config = dict(
    num_hidden_layers=11,
    hidden_size=256,
    num_attention_heads=4,
    num_key_value_heads=4,
    head_dim=64,
    intermediate_size=704,
    vocab_size=8192,
    hidden_act='swiglu',
    norm='layernorm',
    norm_place='pre',
    norm_eps=1e-05,
    positions='learned',
    qk_norm=True,
    attn_scale=0.125,
    bias='all',
    tie_word_embeddings=True,
    parallel_block=False,
    init='normal',
    init_std_qkv=0.0343,
    init_std_o=0.0426,
    init_std_up=0.0491,
    init_std_down=0.0491,
    optimizer='muon_variant',
    learning_rate=0.00981,
    beta1=0.95,
    weight_decay=0.0,
    lr_head=0.00795,
    max_grad_norm=0.5,
    warmup_steps=67,
    schedule='wsd',
    decay_fraction=1.0,
    decay_shape='cos',
    final_lr_fraction=0.0,
    batch_tokens=32768,
    max_seq_len=1024,
    doc_mask=True,
    z_loss=1e-05,
    train_tokens=245700000,
    max_steps=7499,
    dataset='wikipedia_en',
)
MLP neurons of a small language model. Each row is named by its layer, matrix (gate and up: input weights) and neuron, and shows model dimensions 80-175. Each number is 128 + 24 x the weight over its row's rms, rounded and kept within 0 to 255. Numbers have three digits each. A neuron's up and down rows have the sign that makes its largest values positive.
After each neuron's rows, "fires in" lists the words (lower case) most often at its 100 highest values on Wikipedia text that the model never trained on. A number after a token or word is its count.

L2.gate663:085156115175125133121154136117141104132155154119105148104114130162145105161181148127122130150115147137141153121108123079102160160086161150134154134149151141146103120131115149144123099120133161133117147147159138101133137144071127116111128144109121123105118140086153117102118172102126155128
L2.up663:131172084134123162121105110139171163152130116129150158124070120128130101140169121132125120114101138078113116077086167149082133114184122142136148116149116124116103112115123131144128122157102144113106142121145104168116155134136138125100148101178177104123116129094091086098138174093141154146
fires in: "were" 42, "began" 10, "was" 10

L4.gate162:062088134146129141156111158133108156098149135123102096142089128113168106147107168117138147167109123113095126127136173108150131145120190131123140140118158097100135133163140160134112134101124111102107126160159125145168149137160170110051159138127160147139147135114145098147159103157085149137
L4.up162:138130135146121121178136099130153118126146062108165107076098102148138083117139155131147107138117115120108154140126105141107111098168137143130137108145135118135134117139129114167149108127140121115163088131137084152113120130132121147111160131146164103157114108126139130134115112146104129156
fires in: "of" 55, "to" 8, "in" 5, "cause" 4

L4.gate263:127134131146143153134141115087132164172125126146139153146159136123133139127101138100132137112142111120099131109154126136125139116133114189123099169151137070153124134139165151107100125201169117120090159180142111165140122160146109139094091149114152121165130163157120171131151120105134128118
L4.up263:129110129138126114077125157102111154153148121088140120136138100115147114095137096114095079103131129147110136133116119157109119093162104120105099132116160111066103159120115142144113093199103132110159101164161129133135124120157123134098164129145122122151118125162135161126220117118145152139
fires in: "as" 35, "is" 20, "was" 14, "were" 6, "include" 6, "including" 5

L5.gate648:098182111099084121144086159167112146119138088118133117118156159144143149116137101134129119130102129147122093121110125124154121122119158134122139173144088088134132133152122115110099102132114128144059149150107108106160114142148124089079144119129168153107089120104144183150117094129131108169
L5.up648:073159114137153157116141116102096127123102124114152111154159113114135140110111137166085140080108140154135144138125088130111128161129135108117143167189107079147124147172139107133122095131141153148103139120089079112142104150114113095145089139131102161155146131115130177101110124125166115108
fires in: "in" 29, "of" 24, "on" 19, "between" 7, "about" 5, "to" 5

L7.gate346:114161156132077136108098143123130127162165127104118152128145178157159123127147110104094093099115119154145146108105113146130107175139144122112166140120123134093070154136135136096121120093125121169106143119098137129138137146105135085187092127146108159118172165151105155101174126179157136105
L7.up346:119120117136154195125143116090125134151146103112128143131109152120116109106123089116132114112073155128129120155161162102121147134114131120110142133098125098141162149125110125102133137107121128098118145159111102102110121139144137124146107087172124157120084118114109087128154133116124124134
fires in: "of" 21, "in" 17, "on" 6, "with" 6, "about" 4

L5.gate684:107109190149096125087125124098111134137113123144167126161097133123107134119139164154121100101140163136136143153143105109125125088129097153167131144137123121121145168139152104079117157110124077098113128139128155128173136076137137132119130132116135110132136143139120166132132139146131138133
L5.up684:093157084146133112156100140132133136090094134148130125133145142126134157151068153114144136151136115136146164076173072112095101092122135141137145120178102140153123089119169120144124136066122080131117118120067125125082125163121139138194126091163103129113160106125138106134097111150113123134
fires in: "out" 17, "on" 12, "for" 10, "in" 6, "her" 5, "to" 5

L2.gate32:121160121164128126161151103096095119121111174070108117132135158086130155156149167143131115167139125142168109161102092095075107164126159153117085205141139131153108126115072124139097134112131102144166162113124117189119142133100155117085146092114158112147147158147147102108141137132135178117
L2.up32:096124134119139142118140128125134133090077121154096132145127141133145161167146144128115170118113112162103113062167144156111140164106149125141199135105174108132165137129117159112132088102147120119151144123109135144155104137075109162143147094099057156156111121157129138103129127108080108126
fires in: "in" 22, "on" 10, "loan" 6, "club" 6, "building" 6

L4.gate471:088135101116112124091149127140185147138125128102143147108136148194149149109127120133099144123111153173075126122134121139075137127089127147090131129115148138137135116133135099094123113105125167118125076137157115112128177136153109136125113082135151123120100083119148156136116137098119109118
L4.up471:159178118111104157075067170104110118138118130094124106129111102109146115112093139116181137124120131124061101121148123130074156146137156152179140144147143173114107137108129111102118107132118163174137121142172117084135109096140108113100139103137118157135123117108111128155123083125089152139
fires in: "after" 38, "without" 9, "he" 9, "was" 7

L4.gate167:161118113138108117172128113179106113174145107140115118128130087149079161118100146105151079107086145136152118117142133124118142092130132194124161121109113139124106147109116140176115105110090162131128099147151102153113118126110133126092112135144116097114108132096112151130111087138128123148
L4.up167:094111130164103147135109160115147101156123113103108140156133126111145121098130149170131084071114118133105111127154136160143171121078117150110142130138150165105122110191090159152103127129095141128155120133132140141139126117117141127106130090110103096112097114097108155129158119104172141131
fires in: "of" 89

L5.gate252:106153121154108158066119137128153124137101121097148172154100143167147147139138137147113096087122153105129168115141144135111095111139116092114106129138116126153132172127160125105115102161131143090125179116072113154175152148144131180142142119114133081102158124075139167121129108118107125130
L5.up252:124107111166174151147143103106160090109125088122128117113141122118110092113126135140148152124121106109173119154155147127129118099084141127171107142130151154132147117144118113145115081121145161104107093121098122179120138109102091139118101103146154109145103124162117100163087117104116116114
fires in: "with" 54, "in" 23, "by" 13

L2.gate396:138149130125119124150116175174140117105103141154169150122111125131160115136159092088145116114154136095123137170163169140119144132147119142143121123137102124122127157110125131143121153153132112101153079100162144136175151141119122140083112083141131120157136136144100114111116110141104126151
L2.up396:158141138092089164097120131155144102118148181163154144139143105156109154126100122131109121151128156098109104143119142098153088137132124159167109113129118105152113140139122131138131128112099135104124162126149098126116119128144172126137124130126103116110159156122150122143140153118139153106
fires in: "as" 75, "chief" 9, "assistant" 6

L5.gate448:126173106145120133122121128118154119182133102136123079113126123096159104136116123098098105146095160141109132123105135137118139116141110147189142119136083096101174099109114132126160142145123103110144122115122119154154094129136162157124102149131173156107151147178105159149089121140078123149
L5.up448:141149084130101146123128122130098140138167121151148101143109131080092116110166102143106116120114194114115140099154097154153119141168122095150142117160066086092127123132103141109132144100149166120112110128124092146117133154120114149148106119126133154143089151092087139109146088134104118127
fires in: "of" 83, "year" 4

L4.gate283:110108102136142122110140156118100096145158137115127122185102153066126160097122164102124140134158139134124140099097095155120107134112073122145153180116122143145151115077173132147131131170145087113105160118120118150155120146142107110117148103123119081109095112137111147159110140169117097141
L4.up283:133147092111117151156100131145112184142109149094106157152146119136108122125139127102132113114154141123126138162115102146097121110130090061128148137135166107133110144135172147123099159132148067105062106121165138071153097141123107142123131135137130130119124126146126125107126127127139115140
fires in: "to" 43, "as" 29, "including" 12, "like" 8, "include" 5

L4.gate95:115183139143110143158153132129128132135092169110129154159127129077127138158128135151117151135146138140116127103114140143154167176110109160133148105115080144114133112123107152131129156120164119128110134047134103124124095115130113180148096181160118143133118156122098102128144132102086085124
L4.up95:127110127162126126077124102130115134082124160169122145094128180151147086086149125132124140129131077112117089137124118135088154165109078148163104151164141088135153151150143105130161175140106097131123108110074075130128133146125089110155132106165094129129111095133164142136166065137104099122
fires in: "to" 47, "by" 7, "too" 6

L4.gate648:128091110103137103173094132149089135091145141172150153142103135085092154133138113156135144100136137111145145186151101110137126105108087141125177113172163098096151116128085155158171132073119123112134144114086126126155135124123137112066124142164124127150122104115151111162135137109089117133
L4.up648:132130090105131101174127136092148153100188115146159164085114130151105113091125114117149087149116095154111163113148175132113117144126098157129127133126150134087156147108109150156138160088088137148177099076145117120145110081144168116132156126140108121129117135166168114092144139157158101126
fires in: "of" 22, "in" 17, "on" 12, "for" 9, "by" 5, "at" 4

L4.gate450:157107109124142139121111184138114114145155151175140112121118093093134153144142110146130112096132183126132075096116147150120097093140114104134160107150162131116133122142128105109158076116124175116111154087081121122128117091139126145123071142137138116114144162117143122147122118120103088106
L4.up450:148106147154112128117131150111125161177147117182104119138094103121138153111121136144114131159112170160143087156110106106087112113084120112143130111198108079092134167143110102101157133122143162161131146096105112107134150180174144103127066109155159132091156136126105135091102121133135120116
fires in: "of" 38, "king" 10, "army" 4

L7.gate526:157119159133121156119145111110127124123169129108159157124101079131116127125127111131122172122102129074109097100143142129147163172118110091144149106121157137120167166107170102163169115171138102132127134132139144118112145172149118181111152073104138117111149161119103107089136108168145143142
L7.up526:138103162156150160154136143143112130140108139115131111145145165141147118112131142144119136145085124125111120152097114127142154086161151091154108116181144097094124131144145103134149162108159130130134148135162109118138096109104103162160176118135189070114178131122090116118121083110092082136
fires in: "and" 30, "with" 15, "as" 11, "including" 8, "contains" 5, "an" 5

L2.gate77:125159112106159125126152122126137140119131141122168121116113111116109112141088105114120142117168175136127124136099131152113146138142142114137109133121153114138159141111179136121135171108087162129136168106086136103140035140116147171163135121126106133105147122124129103104135132080140131117
L2.up77:123148067123098135141141140168079139129113159110147126145124133132154106146156087101133152116180116105085146128132141118119180138145106177156123136140142142131137182128149087157163113120127142123148128123130184088139119162100104151137138122129137153124112096181123152090119079101097142141
fires in: "one" 27, "two" 22, "three" 14, "four" 12, "five" 6, "six" 4

L2.gate118:110152120122130142132123129138091143132106114197170106129106097146133128100115088126126115115120130165136099151077139111121155147136171094125125140157138140141154138147148158122156101112142165112125133135130131176120129110130101118101109125139115074137109128119103138129144120131108062118
L2.up118:136116126116187140111145142103118143101175119128123081107114173136146137112144099109136177135121098123139138155180145119124126099126127123110128141126105154095107141156120145122163139165108177098139136110138106151094144155119132123109118185137123114132143089095106124083118095118122123140
fires in: "as" 44, "in" 32, "with" 17, "since" 4

L4.gate241:151097116124141148157145118152120119108162163124139133170111085143103144154131105157102122148089121098138138136188119151163072138105120137098145145158133110139113082108129106141092152147144126121088096123141091118099158113143089132097141151078142135115177116117157109123122127119117091155
L4.up241:120092111128104141094139124097180126098167116100149111157112134154116090101095158175120141094162188142154132110143109114148158130105158155093144102116141155145150102137117120147143085147138103109115147140128133148105152121113094164121094103119127172103118085146151088141141130125155082151
fires in: "of" 37, "by" 16, "and" 6, "is" 6, "as" 4, "dorotheus" 4

L7.gate697:138126101117114155103132151127169139138128131108150140175119101133160122135140130143112142157068171097124111142144147140109143160123120139095142143131138144137154123097137158105109114107110161114097162089134119152055090116155070115114118106122166113174154132122122104138103141088133104123
L7.up697:125134140115147102107158161127117134116099157128110127168126122136132136115110183075136119125143140116126170137138075140137119182128100120144086149099131186138163181134118103117109129133142132084143140103124112129132168103094102126092138137121136111167135163105117097114129102139107140130
fires in: "after" 60, "before" 16, "while" 9

L7.gate179:149156141135147183134132104080155114149121115085156131167148128124084139166173102120093133151138167132145172132089156082144162133171092144172154127138092110122112084152095141120122115131130129120081140141117145091110101097147109111152167131140136140167129144137145136141175122133093104131
L7.up179:091069081118134154153125134131140130085083152121129216111107103131133149099123166152093093119114109138121162129094148133140136127090113143140124147156107153120116125154141132101136115132075137118155130128136147170129127146128108118153125104162111127139071121132120149145137110123088090151
fires in: "to" 56, "of" 11, "and" 10, "in" 5, "for" 4

L4.gate205:129109132127135173132127100156084148115136153108138093127108123133119130111119123145134151142164149135073127095173126141094120106145132125135112139081157113164165128151160108158120153115132100079141108108169111159156106138163126099125129134135137108136121089104110143098093068108106129138
L4.up205:116116102093142160141128131161147131090134115128126164140104131156149157133113126096144144110109163107134143121117166085153143113121096169161134112162117160157151134173153120131127169117128143147135095107101135145150121164093112095113137108172127115127117103105113131140134126099161178077
fires in: "by" 42, "to" 24, "joined" 7, "and" 6, "with" 4

L4.gate252:072139103138126116119146083112124119213164136160148156123165106099084112128117113136126150125102135130100123105143154143150145102132111112137133109144108115167125175141135172133146145089134102172103110135154122118157131162150107116116121170081123160086101132183114099130145139097148095123
L4.up252:131100116106156125105109076127157113126141114171108119114121151135109127157090150155123127141091165146127130092122142140104135091138150161143182157128105136157134170140167158112124146142100158107116075149169052146121123116163106114127105195089117112106141159137132133096126138098139143127
fires in: "to" 23, "despite" 12, "of" 8, "high" 7, "much" 5

L4.gate523:062123111143121115136140117138121125107120126110134106158091093091112103088115158157143066119100108116115125121120140140098143132115112098102164122170126150116125154153127152154094117135094117096125128120155143141113147130175080150150154097116112153137069140126112145127145101120124125151
L4.up523:117093088106132090121131128121103117102126130088118124122150127169136127130140120157162149077118096116168117126130131136153109149125151145106161138144125114124155156118083114151123106163133114092104149139168098141149141089127140128103142115116127060129083132100096115158158132175118137132
fires in: "and" 31, "of" 17, "to" 14, "between" 4, "in" 4

L2.gate692:111155129104132163145166125123105145145172151093105160120160112181153139135138127114132162078143082120138166122143096149130131165153124114124111092130115097163117180166123131117159104081118136154104136116137087144134186149144107126107105124117144150162145116144170143118154148158154145126
L2.up692:106122161130153161147143113133116145159146125097166166126109109178119123151140073153118122085063151089135136144104128171169113156150138139135109112137105078139073114171139111119108124133109128123118129114092131107167133163135096112084117139119133098137120130172145121152165140149140112148
fires in: "that" 47, "of" 26, "as" 10

L4.gate57:156134128144109118110136115156108138160111145154158119097125100122099098151133132093127171115114147144128123148072126132094119062143063123128115149155128134139139131153144118101145107135113140112152152100133162121121087086118144111137106105139146124116165166143125134111108129093120137146
L4.up57:104146124105143142147133172109160158100149106132173104096114059157141122106129095140121135086160143188146154121083148158141156126122154123155112139145125164106113194116129147108145121126078139157096112095135131130096124124169120128121134131178112114149122154097104104123128118104166100172
fires in: "in" 68, "during" 8, "as" 6, "by" 6, "until" 5, "of" 4

L4.gate4:128169143128144139149110118125151108112099100119114134127126067154161179091148146126098148132132119153142157114127127124148141131144173126104113133143132125122090175143141097124192121112110118116129142126120140151106139101119097136139133129137115124143129120127130100096143126094145132153
L4.up4:113104141176155161144144122108117168140128079142132116137156127120102112163141098152165169130070113137137118113141140124168111158137115127178144093147117124161160124154116154145112096113123086137142144154103114185136138115145102113124101132135125135140118130115154085102103113148107097098
fires in: "that" 91

L7.gate384:140095125123133154089153131164092111152126145093112167067133114138134077147144129151119146102142142139110112105126155171133146108086116141103098100174128166119122149110130176100169161130135124104095113095136141089157116163141139143109137148132114117121127134106134137145123114124127132124
L7.up384:121071109122178108100152168149112107090086118112126151114103134126123130126114126138130173128138136156142139158144123124121163125081119161152108118119074146095169155101158113135135178122144123098143141152095123116108119156118095116102164159155094111103153146129121139095111119105121099063
fires in: "to" 71, "the" 4

L4.gate428:117123104096144158161127147142123105105137147118137124120098110122118131131130175103130095107111113126126097137114100134185126146122111129138112096156111172136121112101116123115076125112113142097126112151134076133150135143107092154140141098163091145142113165128123127114115066109147160094
L4.up428:086171157174121111142102180122117158132103156143146142119147128106119096152116149136144135094125153154095098146114118167088111122140103126158096123109107096108136166153120160104148140111103174160112165129145176141167110150135162116132095073140127129151130126127127118101135108109115146117
fires in: "by" 90, "of" 8

L2.gate398:117148093160157129093137127106129146139103102152131110174147063142097076180151105106120115135094144154127129162100131163137125164150132185096160143126112116142130135187112157146138149127118176073089128096108118122134126166132121127135129146161098172095093115157135141113128149100149152079
L2.up398:111122122125160143100101157130124123132189121204114052145125138095150119143110072112097097134136163140133117065135126124092130142140176174145138157154132163106076149109113123107138127101137152108152159131148117150167133140151131139091106110102133139081104131166088118128147121101113203108
fires in: "between" 39, "both" 22, "two" 22, "three" 6

L4.gate121:109140153145142129117129136123124144150110135097126099139123129109106119134141142130164130100130152159082095136105097136104112111137103113130149155143117127133113147103100127122086118119155079093089137077125148167141113126151103097163141117162164137152158135137149142091108116128082117149
L4.up121:098144132180089154082119141155116195137026148086137120106164151111120123134097165141133117102147141170104114124123102162135129174099122137116141149129146092150107141122126087110105116108114122124132146113122100140161128103146138134125143087175148151105140093169109127111107109144125127117
fires in: "of" 55, "the" 19, "on" 8, "to" 7, "for" 5

L4.gate565:109134129098140158107176143123134135130090142117137140151129083147118167135153134127092106149081181148148103140130129152107094127135130137134159164165115089092138145158178154115137110073105139138123113129120170130093111123122142130136114123110139147120132125085104126101111164076109146144
L4.up565:130168193104100141069121141120109138110133171106158112152150106168105162141133120110112106179068163108137125123116126096091106148165143138143156095140101117102118134143130144120138088121116157154123149089129143094092156120102126117106081098172093149117163118106096095134101118111100105155
fires in: "to" 68, "of" 7

L4.gate161:143115111121162157120097145128155135140155133087130127154098168121100133141114125127104176123139163151112144111152114160178115094074102126126156169183111094126106130129094112113145148104141114152123102149112132170113112137125144149077131104115105125123103136108110124125118142153145083130
L4.up161:077129124101132159100078102080164108142125108150099143116112092109112166112130158142104114113138119089117130086177101105146136099049138177153139141132146124137095163160139115145156120165126116094139134152088106149121131149153134128098088130111109134132146173189144105152126095145133150108
fires in: "of" 49, "in" 18, "with" 5, "including" 4, "to" 4

L5.gate687:119117117157120136099151148117130113100108122116112122114127155115141137137104139143066128104138132129168185201109120127109155139080144138100154143169126102118109114119118139160153112124085147099185126128082165152148145145079120143154105147133126120132152077117087106123144110197127101125
L5.up687:104160111110133131115141140122158135142149084128139109140151093127145110125178113113123124146129093154141100131162145124086152089155163138149108092092163124131106100048144124155117136130122141110132168097127131117149134130118176098103106108143134153112124142153089146100123152088125166168
fires in: "it" 28, "for" 20, "in" 7, "work" 6, "s" 4

L4.gate640:111118136105137124120125103117103081116170123079111163121135100145144121132131159130146071125127136145110143126112151125104143129140098151153126152090122130108100156093124151132119143157152105078140166110138101137083173082120158127103140128126119072122164137139126142117138130112119137118
L4.up640:132131142124121135096053155121118095149168108110104122103143109166180123153145126152118124112106120107126128092140098147163136127138115095105112125127122150102144127136124168061095137107168106092163172089165172103118109077114122119094111123119119116124185175144131147132162116113125143118
fires in: "of" 61, "in" 13, "by" 10, "at" 6

L5.gate432:090125085125124147171113124129149173168109076120119101151140131133147148119169114120137126113147124122131089132102157124119167096110120128144145123200138139131087128146168142112155148091129103116131154189149064109105134137139127146089130112155150117114089130085137118095120126127087076120
L5.up432:106103122151117141111131123099093168146113119139110138094110118081135110152107121143169119114106131158144090156101114120114136111139114096191156109115128136096127113129111100139150115100125164165129151113118110175110145121115126128118113113121144080109110138163162149163143173173115095125
fires in: "in" 44, "on" 7, "out" 7, "as" 5, "coup" 4

L7.gate551:130138125158164122136066147071137107143078114141152121106088145159169135109121120128128121142122120152170137156111125126154124107171134078101139141118117111136129161122135098154085102133033114079156154130150124148145087109124158147164099098079151118143135189143109111090112111171101116128
L7.up551:111133147124124167127137086120163129144162142136132144129159137149112131141150127153118151160127145127103130128148097118151114114099145113107211107166125147145107162117160087133173146119096123138131160128120119124139122161122106133095139093167076149164121177119169080138121095134104142114
fires in: "since" 23, "after" 16, "the" 9, "s" 9, "to" 8, "of" 6

L4.gate265:095148082133080137113114141123163142177177103151137101150119192125114117157153171131124090155130099113144167138090127148121124143142138149169129126077127113092117157125131151129134156132156099136137143107117138150109152077119145159126100110183118146128137136154143167183123117117103123117
L4.up265:092159114109128160087136166112141145107146152162119147163110115187154137115161135104130134162089166149169125118137127188119092163146105158149122120092125153147099167155138122124126103127133167121141128128105074099130123149093136073132114146110103133145162095111147123116113147121082093158
fires in: "in" 54, "on" 21, "died" 6

L7.gate278:172143152148116120114107093128142088132113142103120099135142140118156116136157107120112104162107108163143135123127100098133119147186110140141146081165095142098111142110103145071132158120139074105102141122145137120116081100175134109109125116116176131093158151127121129140139047098126124107
L7.up278:161094100144126101100102120141159145128132124122127181100125093153123102084151132132104170117139142137104108088087117109139142134128104116133131147140116122128117144159095163079105146150166087126145139119121116163121155136132100145185090096147134086123127115120122112083140114118117160081
fires in: "at" 68, "with" 9, "for" 7, "atmosphere" 4

L4.gate641:124111130117094089144104101147139145147134099108111179126153110154089127149082142132135096167200086112106114125138125187103113111081168194158157133125137129110086147112110144156147116120092114132098111111125125150140141175132137138115113084160128160128099131085107113100152164177169116154
L4.up641:084106116148141125108120155079113127141136113113103103151085088156151119130144116165139163103120144127120163144083159130115110124127144105164077092171140102188154077154115158105147148169116108108147148110156122149158127162149156114157122136169156108117141118130133103151157128107092174081
fires in: "in" 90, "on" 4

L7.gate238:141126091141149168133138094150170090129135133140121133124104125135131123080112143133107119156087109136109154096151175094116110125159151134141105142170154122132114174131124114064161122092173117070146150129140139107157124132134151149117180096126153074139078135140114136087097111127121135122
L7.up238:121086090130112116088145101176148109113151146130074124132142166128127138112138109083125127101094114127109161141154093148114106129102149144129127098119139142102142191152156108111162149118108163099110133148090142120149101152108116107148144124163129098162105136136123116146144123061173171121
fires in: "by" 39, "with" 12, "of" 7, "to" 6, "married" 6

L4.gate481:163137134147122136143123127130110168139142092106075095133166125132132116148089157135106152105125071164125125147119175117128102156110141129114148094125100115090116129128145160129141172143133155194106142108157146119120145106189114144118082111097145128115115141084074100131183108128134115175
L4.up481:145158130093130125152130124144118117175135101090097102126141156150124132106107191178114132097149101136128166097110155113136115108116135165136135123103123176136127106128168143125134153104167169154114138115097157117133140131169101124112107120119110141130134143090071110168139094134128147184
fires in: "the" 22, "his" 10, "her" 6, "to" 6, "into" 5, "s" 5

L2.gate489:151138133130164075132101116141141102129129135147140106138135105108122100132119131180103144110110114126141113130143128146180134156141169137082094102103143109147157106108152102127169112082120135156135164141139083085094143112131117155158092091106080123129121132121138090102134129128118133173
L2.up489:173110127163131123168141118122142115148104137122158111156133093134097089120110162139096137105131144144095109103143135135105086166099113108092117100145137115101154114141162117145088111082136112140139119119112105119121144095134162102135078137141147115142123147129102146131137097119134117118
fires in: "her" 28, "their" 27, "his" 19, "its" 5, "herberger" 4, "your" 4

L2.gate388:132145101131088149156123153137105113157103154130186140120139083188128118109110115119178160125134109129132123128138146116141159144110099139154132129132131090109105176123110086111147120107184155110140164146138131117115135074155149127122104133156135123085141079149089139124163091139113066119
L2.up388:132124131115147118078130133127150165102137123112134106136127151145118210130128085135139131154093134121136127120136152132145072142123090117145102165121070156112122160112150145128149110125152154165132117095116148146109141136130144128103108116082150098125138160117108117122162162200138167119
fires in: "as" 81, "than" 16

L2.gate620:109170141145135135108151121102122133108151116126114104124133179105103146176113073075180142134124104123112110135134077162108077137114138141150137116131159111137101087152139148130148166102108154129098103129110158102127131130144138116141139141125164159143118140181146144088126114107137116162
L2.up620:128120117155158146113123093134104123131175065140096142109123157141148138124118115081115097123114115096068116118102078196166104163133154134162106137146133127092096104137138131169145156152155143128129125137122156080151132170115146150117149104141146170104121119130174125072172080130127107104
fires in: "two" 26, "three" 12, "were" 12, "are" 11, "and" 8

L7.gate545:129134082165090162130158109081112132163141126107123136126116118090128159131102105121117108125129155118102127130130169174100142117111094175173148149135088095125133119114139177124122125128160080102105091108114118155110133146137103150110097165130118179135079120150120133110067110154126110158
L7.up545:094100097162109144115109117098142104127129112119109086133155081108117121124182141164100122145111117099113130151117118122129138124054102156147124106096126160159097109187156156128113149089113119131135124130108122142135145139133163167081127108144125127109120137152111127113116129132135128127
fires in: "of" 86

L4.gate100:125134077145095147146148119133148147113138128109101111150114103134123115109150086110175150148124115090137127124130163125153129136085123131112124102135138098125154129151123167150139099125090134127101160139124119158078123113141105107104179101116150116162103084127125157118095148085142101136
L4.up100:148146106139119133134134158116129145128151157189124111123182109134138129111143116141169124092090129098151133133107111125118122111114122128146137115144130101082151161125166121093179185139094126144136086091108135143144113110120128101093090124111120090130170120161095137154160097091111148093
fires in: "of" 74

L5.gate180:144130110116144141158121134163087097112160121120158152103159148134153169116119086098105118112114123173157113149108144143134150129163133137138136107128150144116118120139160116131158133133155068107124145110107090140154093089155149145105107120107143146107121122136088085144115103093116094099
L5.up180:153123155081123116090128113115146148141141125140116116085125142139124150171132137144128147175099128139103137180154168108185146104121115142078156131136114127103167188153118121133156155067138120151158124117129143118127090142141121168152181110170123123142102111120131110135140111075124153126
fires in: "and" 18, "on" 11, "for" 10, "or" 8, "at" 8

L4.gate164:121147141128147174131104152141117136155089108133150136116158127107092143158122150089130125120108122065180131164105126146132126159129174163139116141115123129128119131133174156110131127099107120159106137154098145110143116134105113130162128138093094183093116139127130113127118140125111154123
L4.up164:144136116126181150135129125138124141126108070122142119110150091137125142127094144122134133115124151094174159137131109103138100157140154145190104124127137134103126133119188149090127076067138106160115136130124129145127152134132156132140156128120115142113120168123128122108121140112112128106
fires in: "that" 67, "said" 4

L2.gate571:152151138136129126124134152165176142143137125139125151155085106106149132157138151112138117125152186128128118130109102143101098152131114100074122115119163141111186137165146117116130144103109113131114121177150120138128116099149099128128146151142163139122139096068159162130088108093137120157
L2.up571:157090133136163092122130172130143148124142131136113124121118122145134144118140136119149130109139130104135111121125058143148104160094145129135105116134120145109128160109104156153141171121103146109137165152126106134113153159098132152091059113072111075148147144079103070127097163141152130142
fires in: "when" 23, "after" 12, "being" 7, "into" 5, "until" 4

L7.gate412:157139141133150147113101121121103106159165156101126108118135141139148130148137184125126072138110136137120119137073141122122133133091142118165104124130112104117106151134152188130101112170112111153177164136164145123101127152179140182103099127165184115140150165148116085164132138163089128089
L7.up412:108113106195091126139080121111137131100110088134154125147129130115136118116186153098169135119173172153109118132157082146145137122115122119097142126151131158122102163154126126104156090141111125132107119144133118166161094119173156089100095120168120123152141114120113089104121149116128175160
fires in: "under" 37, "during" 23, "of" 13, "to" 9, "after" 5

L4.gate632:124131121114138132110118125173115126127075126135109102114092143129127123136118098150147143135096088131106163090119125146140142121122114136114106142129112178141097097109102181141178144139084130142118106105164104116136122111147103148132097137150140094116134119116127096166142131155136148126
L4.up632:092135106148092121146141119120139125145116093121108109107147145141082131126103119112133120126081114080145072095167141088130137129106103068123100105115144139108135077131127131132185154115056140137151141118118127152113115119130172139125110080141152097104148089141136085095138183158143110139
fires in: "made" 30, "make" 13, "played" 13, "in" 9, "making" 5, "on" 5

L4.gate404:114160149131128130127139145164136130108077146139122112114131119129137131128152106070094152144153092135144130112129154108123136165078116128139169100157139142159108133126092110130142127139122159164091162139139148144152099104139090151138134089152128168119102094114162088143139142087124103166
L4.up404:115137093148134146113111105122162105137162087144105139126109091118125159134099129099132073147166128187107127108107148142129110143128136122147105154076121115096092125148135130137136120138144102125119143080173082105140144169143150120106155093136119096149172111121100147088164105181160106110
fires in: "are" 26, "were" 24, "was" 12, "be" 10, "became" 7, "also" 5

L4.gate130:123127120145113139114176099095121133140117063151120155167145113114098119177132142161128101109101139144150060136077106203134107130115114149109110133124141080131134167151154101127138171116117118119091163094125088134120071199147100145129116130146155128116093113118134170103110116148108103143
L4.up130:106136133159127158142160109116119131118085117135135127145125180139109134126144145186136134127113138125122144119146147132132133131141138093117130136130142116121156119127083128122124161146127130085123125126139102134065124160122142139161070163147148177145121079121145115122126156157096069110
fires in: "of" 29, "in" 24, "a" 13, "on" 8, "to" 5

L4.gate296:122149144158111150117093112137134099120126073127111145114125085103097168154136106143119100114111157104127144141160076120117130155107142112157109107099142110120106140129150155108096138180115135136134121141138128152115134084150120155151110140080097097113145136156135105090140132140118149113
L4.up296:148127101133147174129096135127140139119105100126174139159121167100122181131172156122088111162116125130144124157131079130136130090162114158132132094167165150113152142128118114142093118127132129117134115090104132109131115158171111113137164118128143135125094138118101122109156154071116177154
fires in: "was" 43, "were" 11, "location" 6, "that" 4

L4.gate442:148124126101123136130113120106120143148141107135114138135104107125149138173149153139104154099125104180161074147115124124167127142129127170074095174134106122129078161138132122117192133137102157142087124161140125119125176119119102129116100133158118145138157156144130149158145119137116106131
L4.up442:105158132120116113104162188107163110158148102145134148107152124131148116120104118137109090094188137125150139136111142117113141149142162134136136085119121121112160100150170110112108123151160118152117128100152162132090132103122158093147068122149149173138104119085102116136149102147143162156
fires in: "at" 15, "in" 14, "by" 11, "on" 11, "them" 4, "it" 4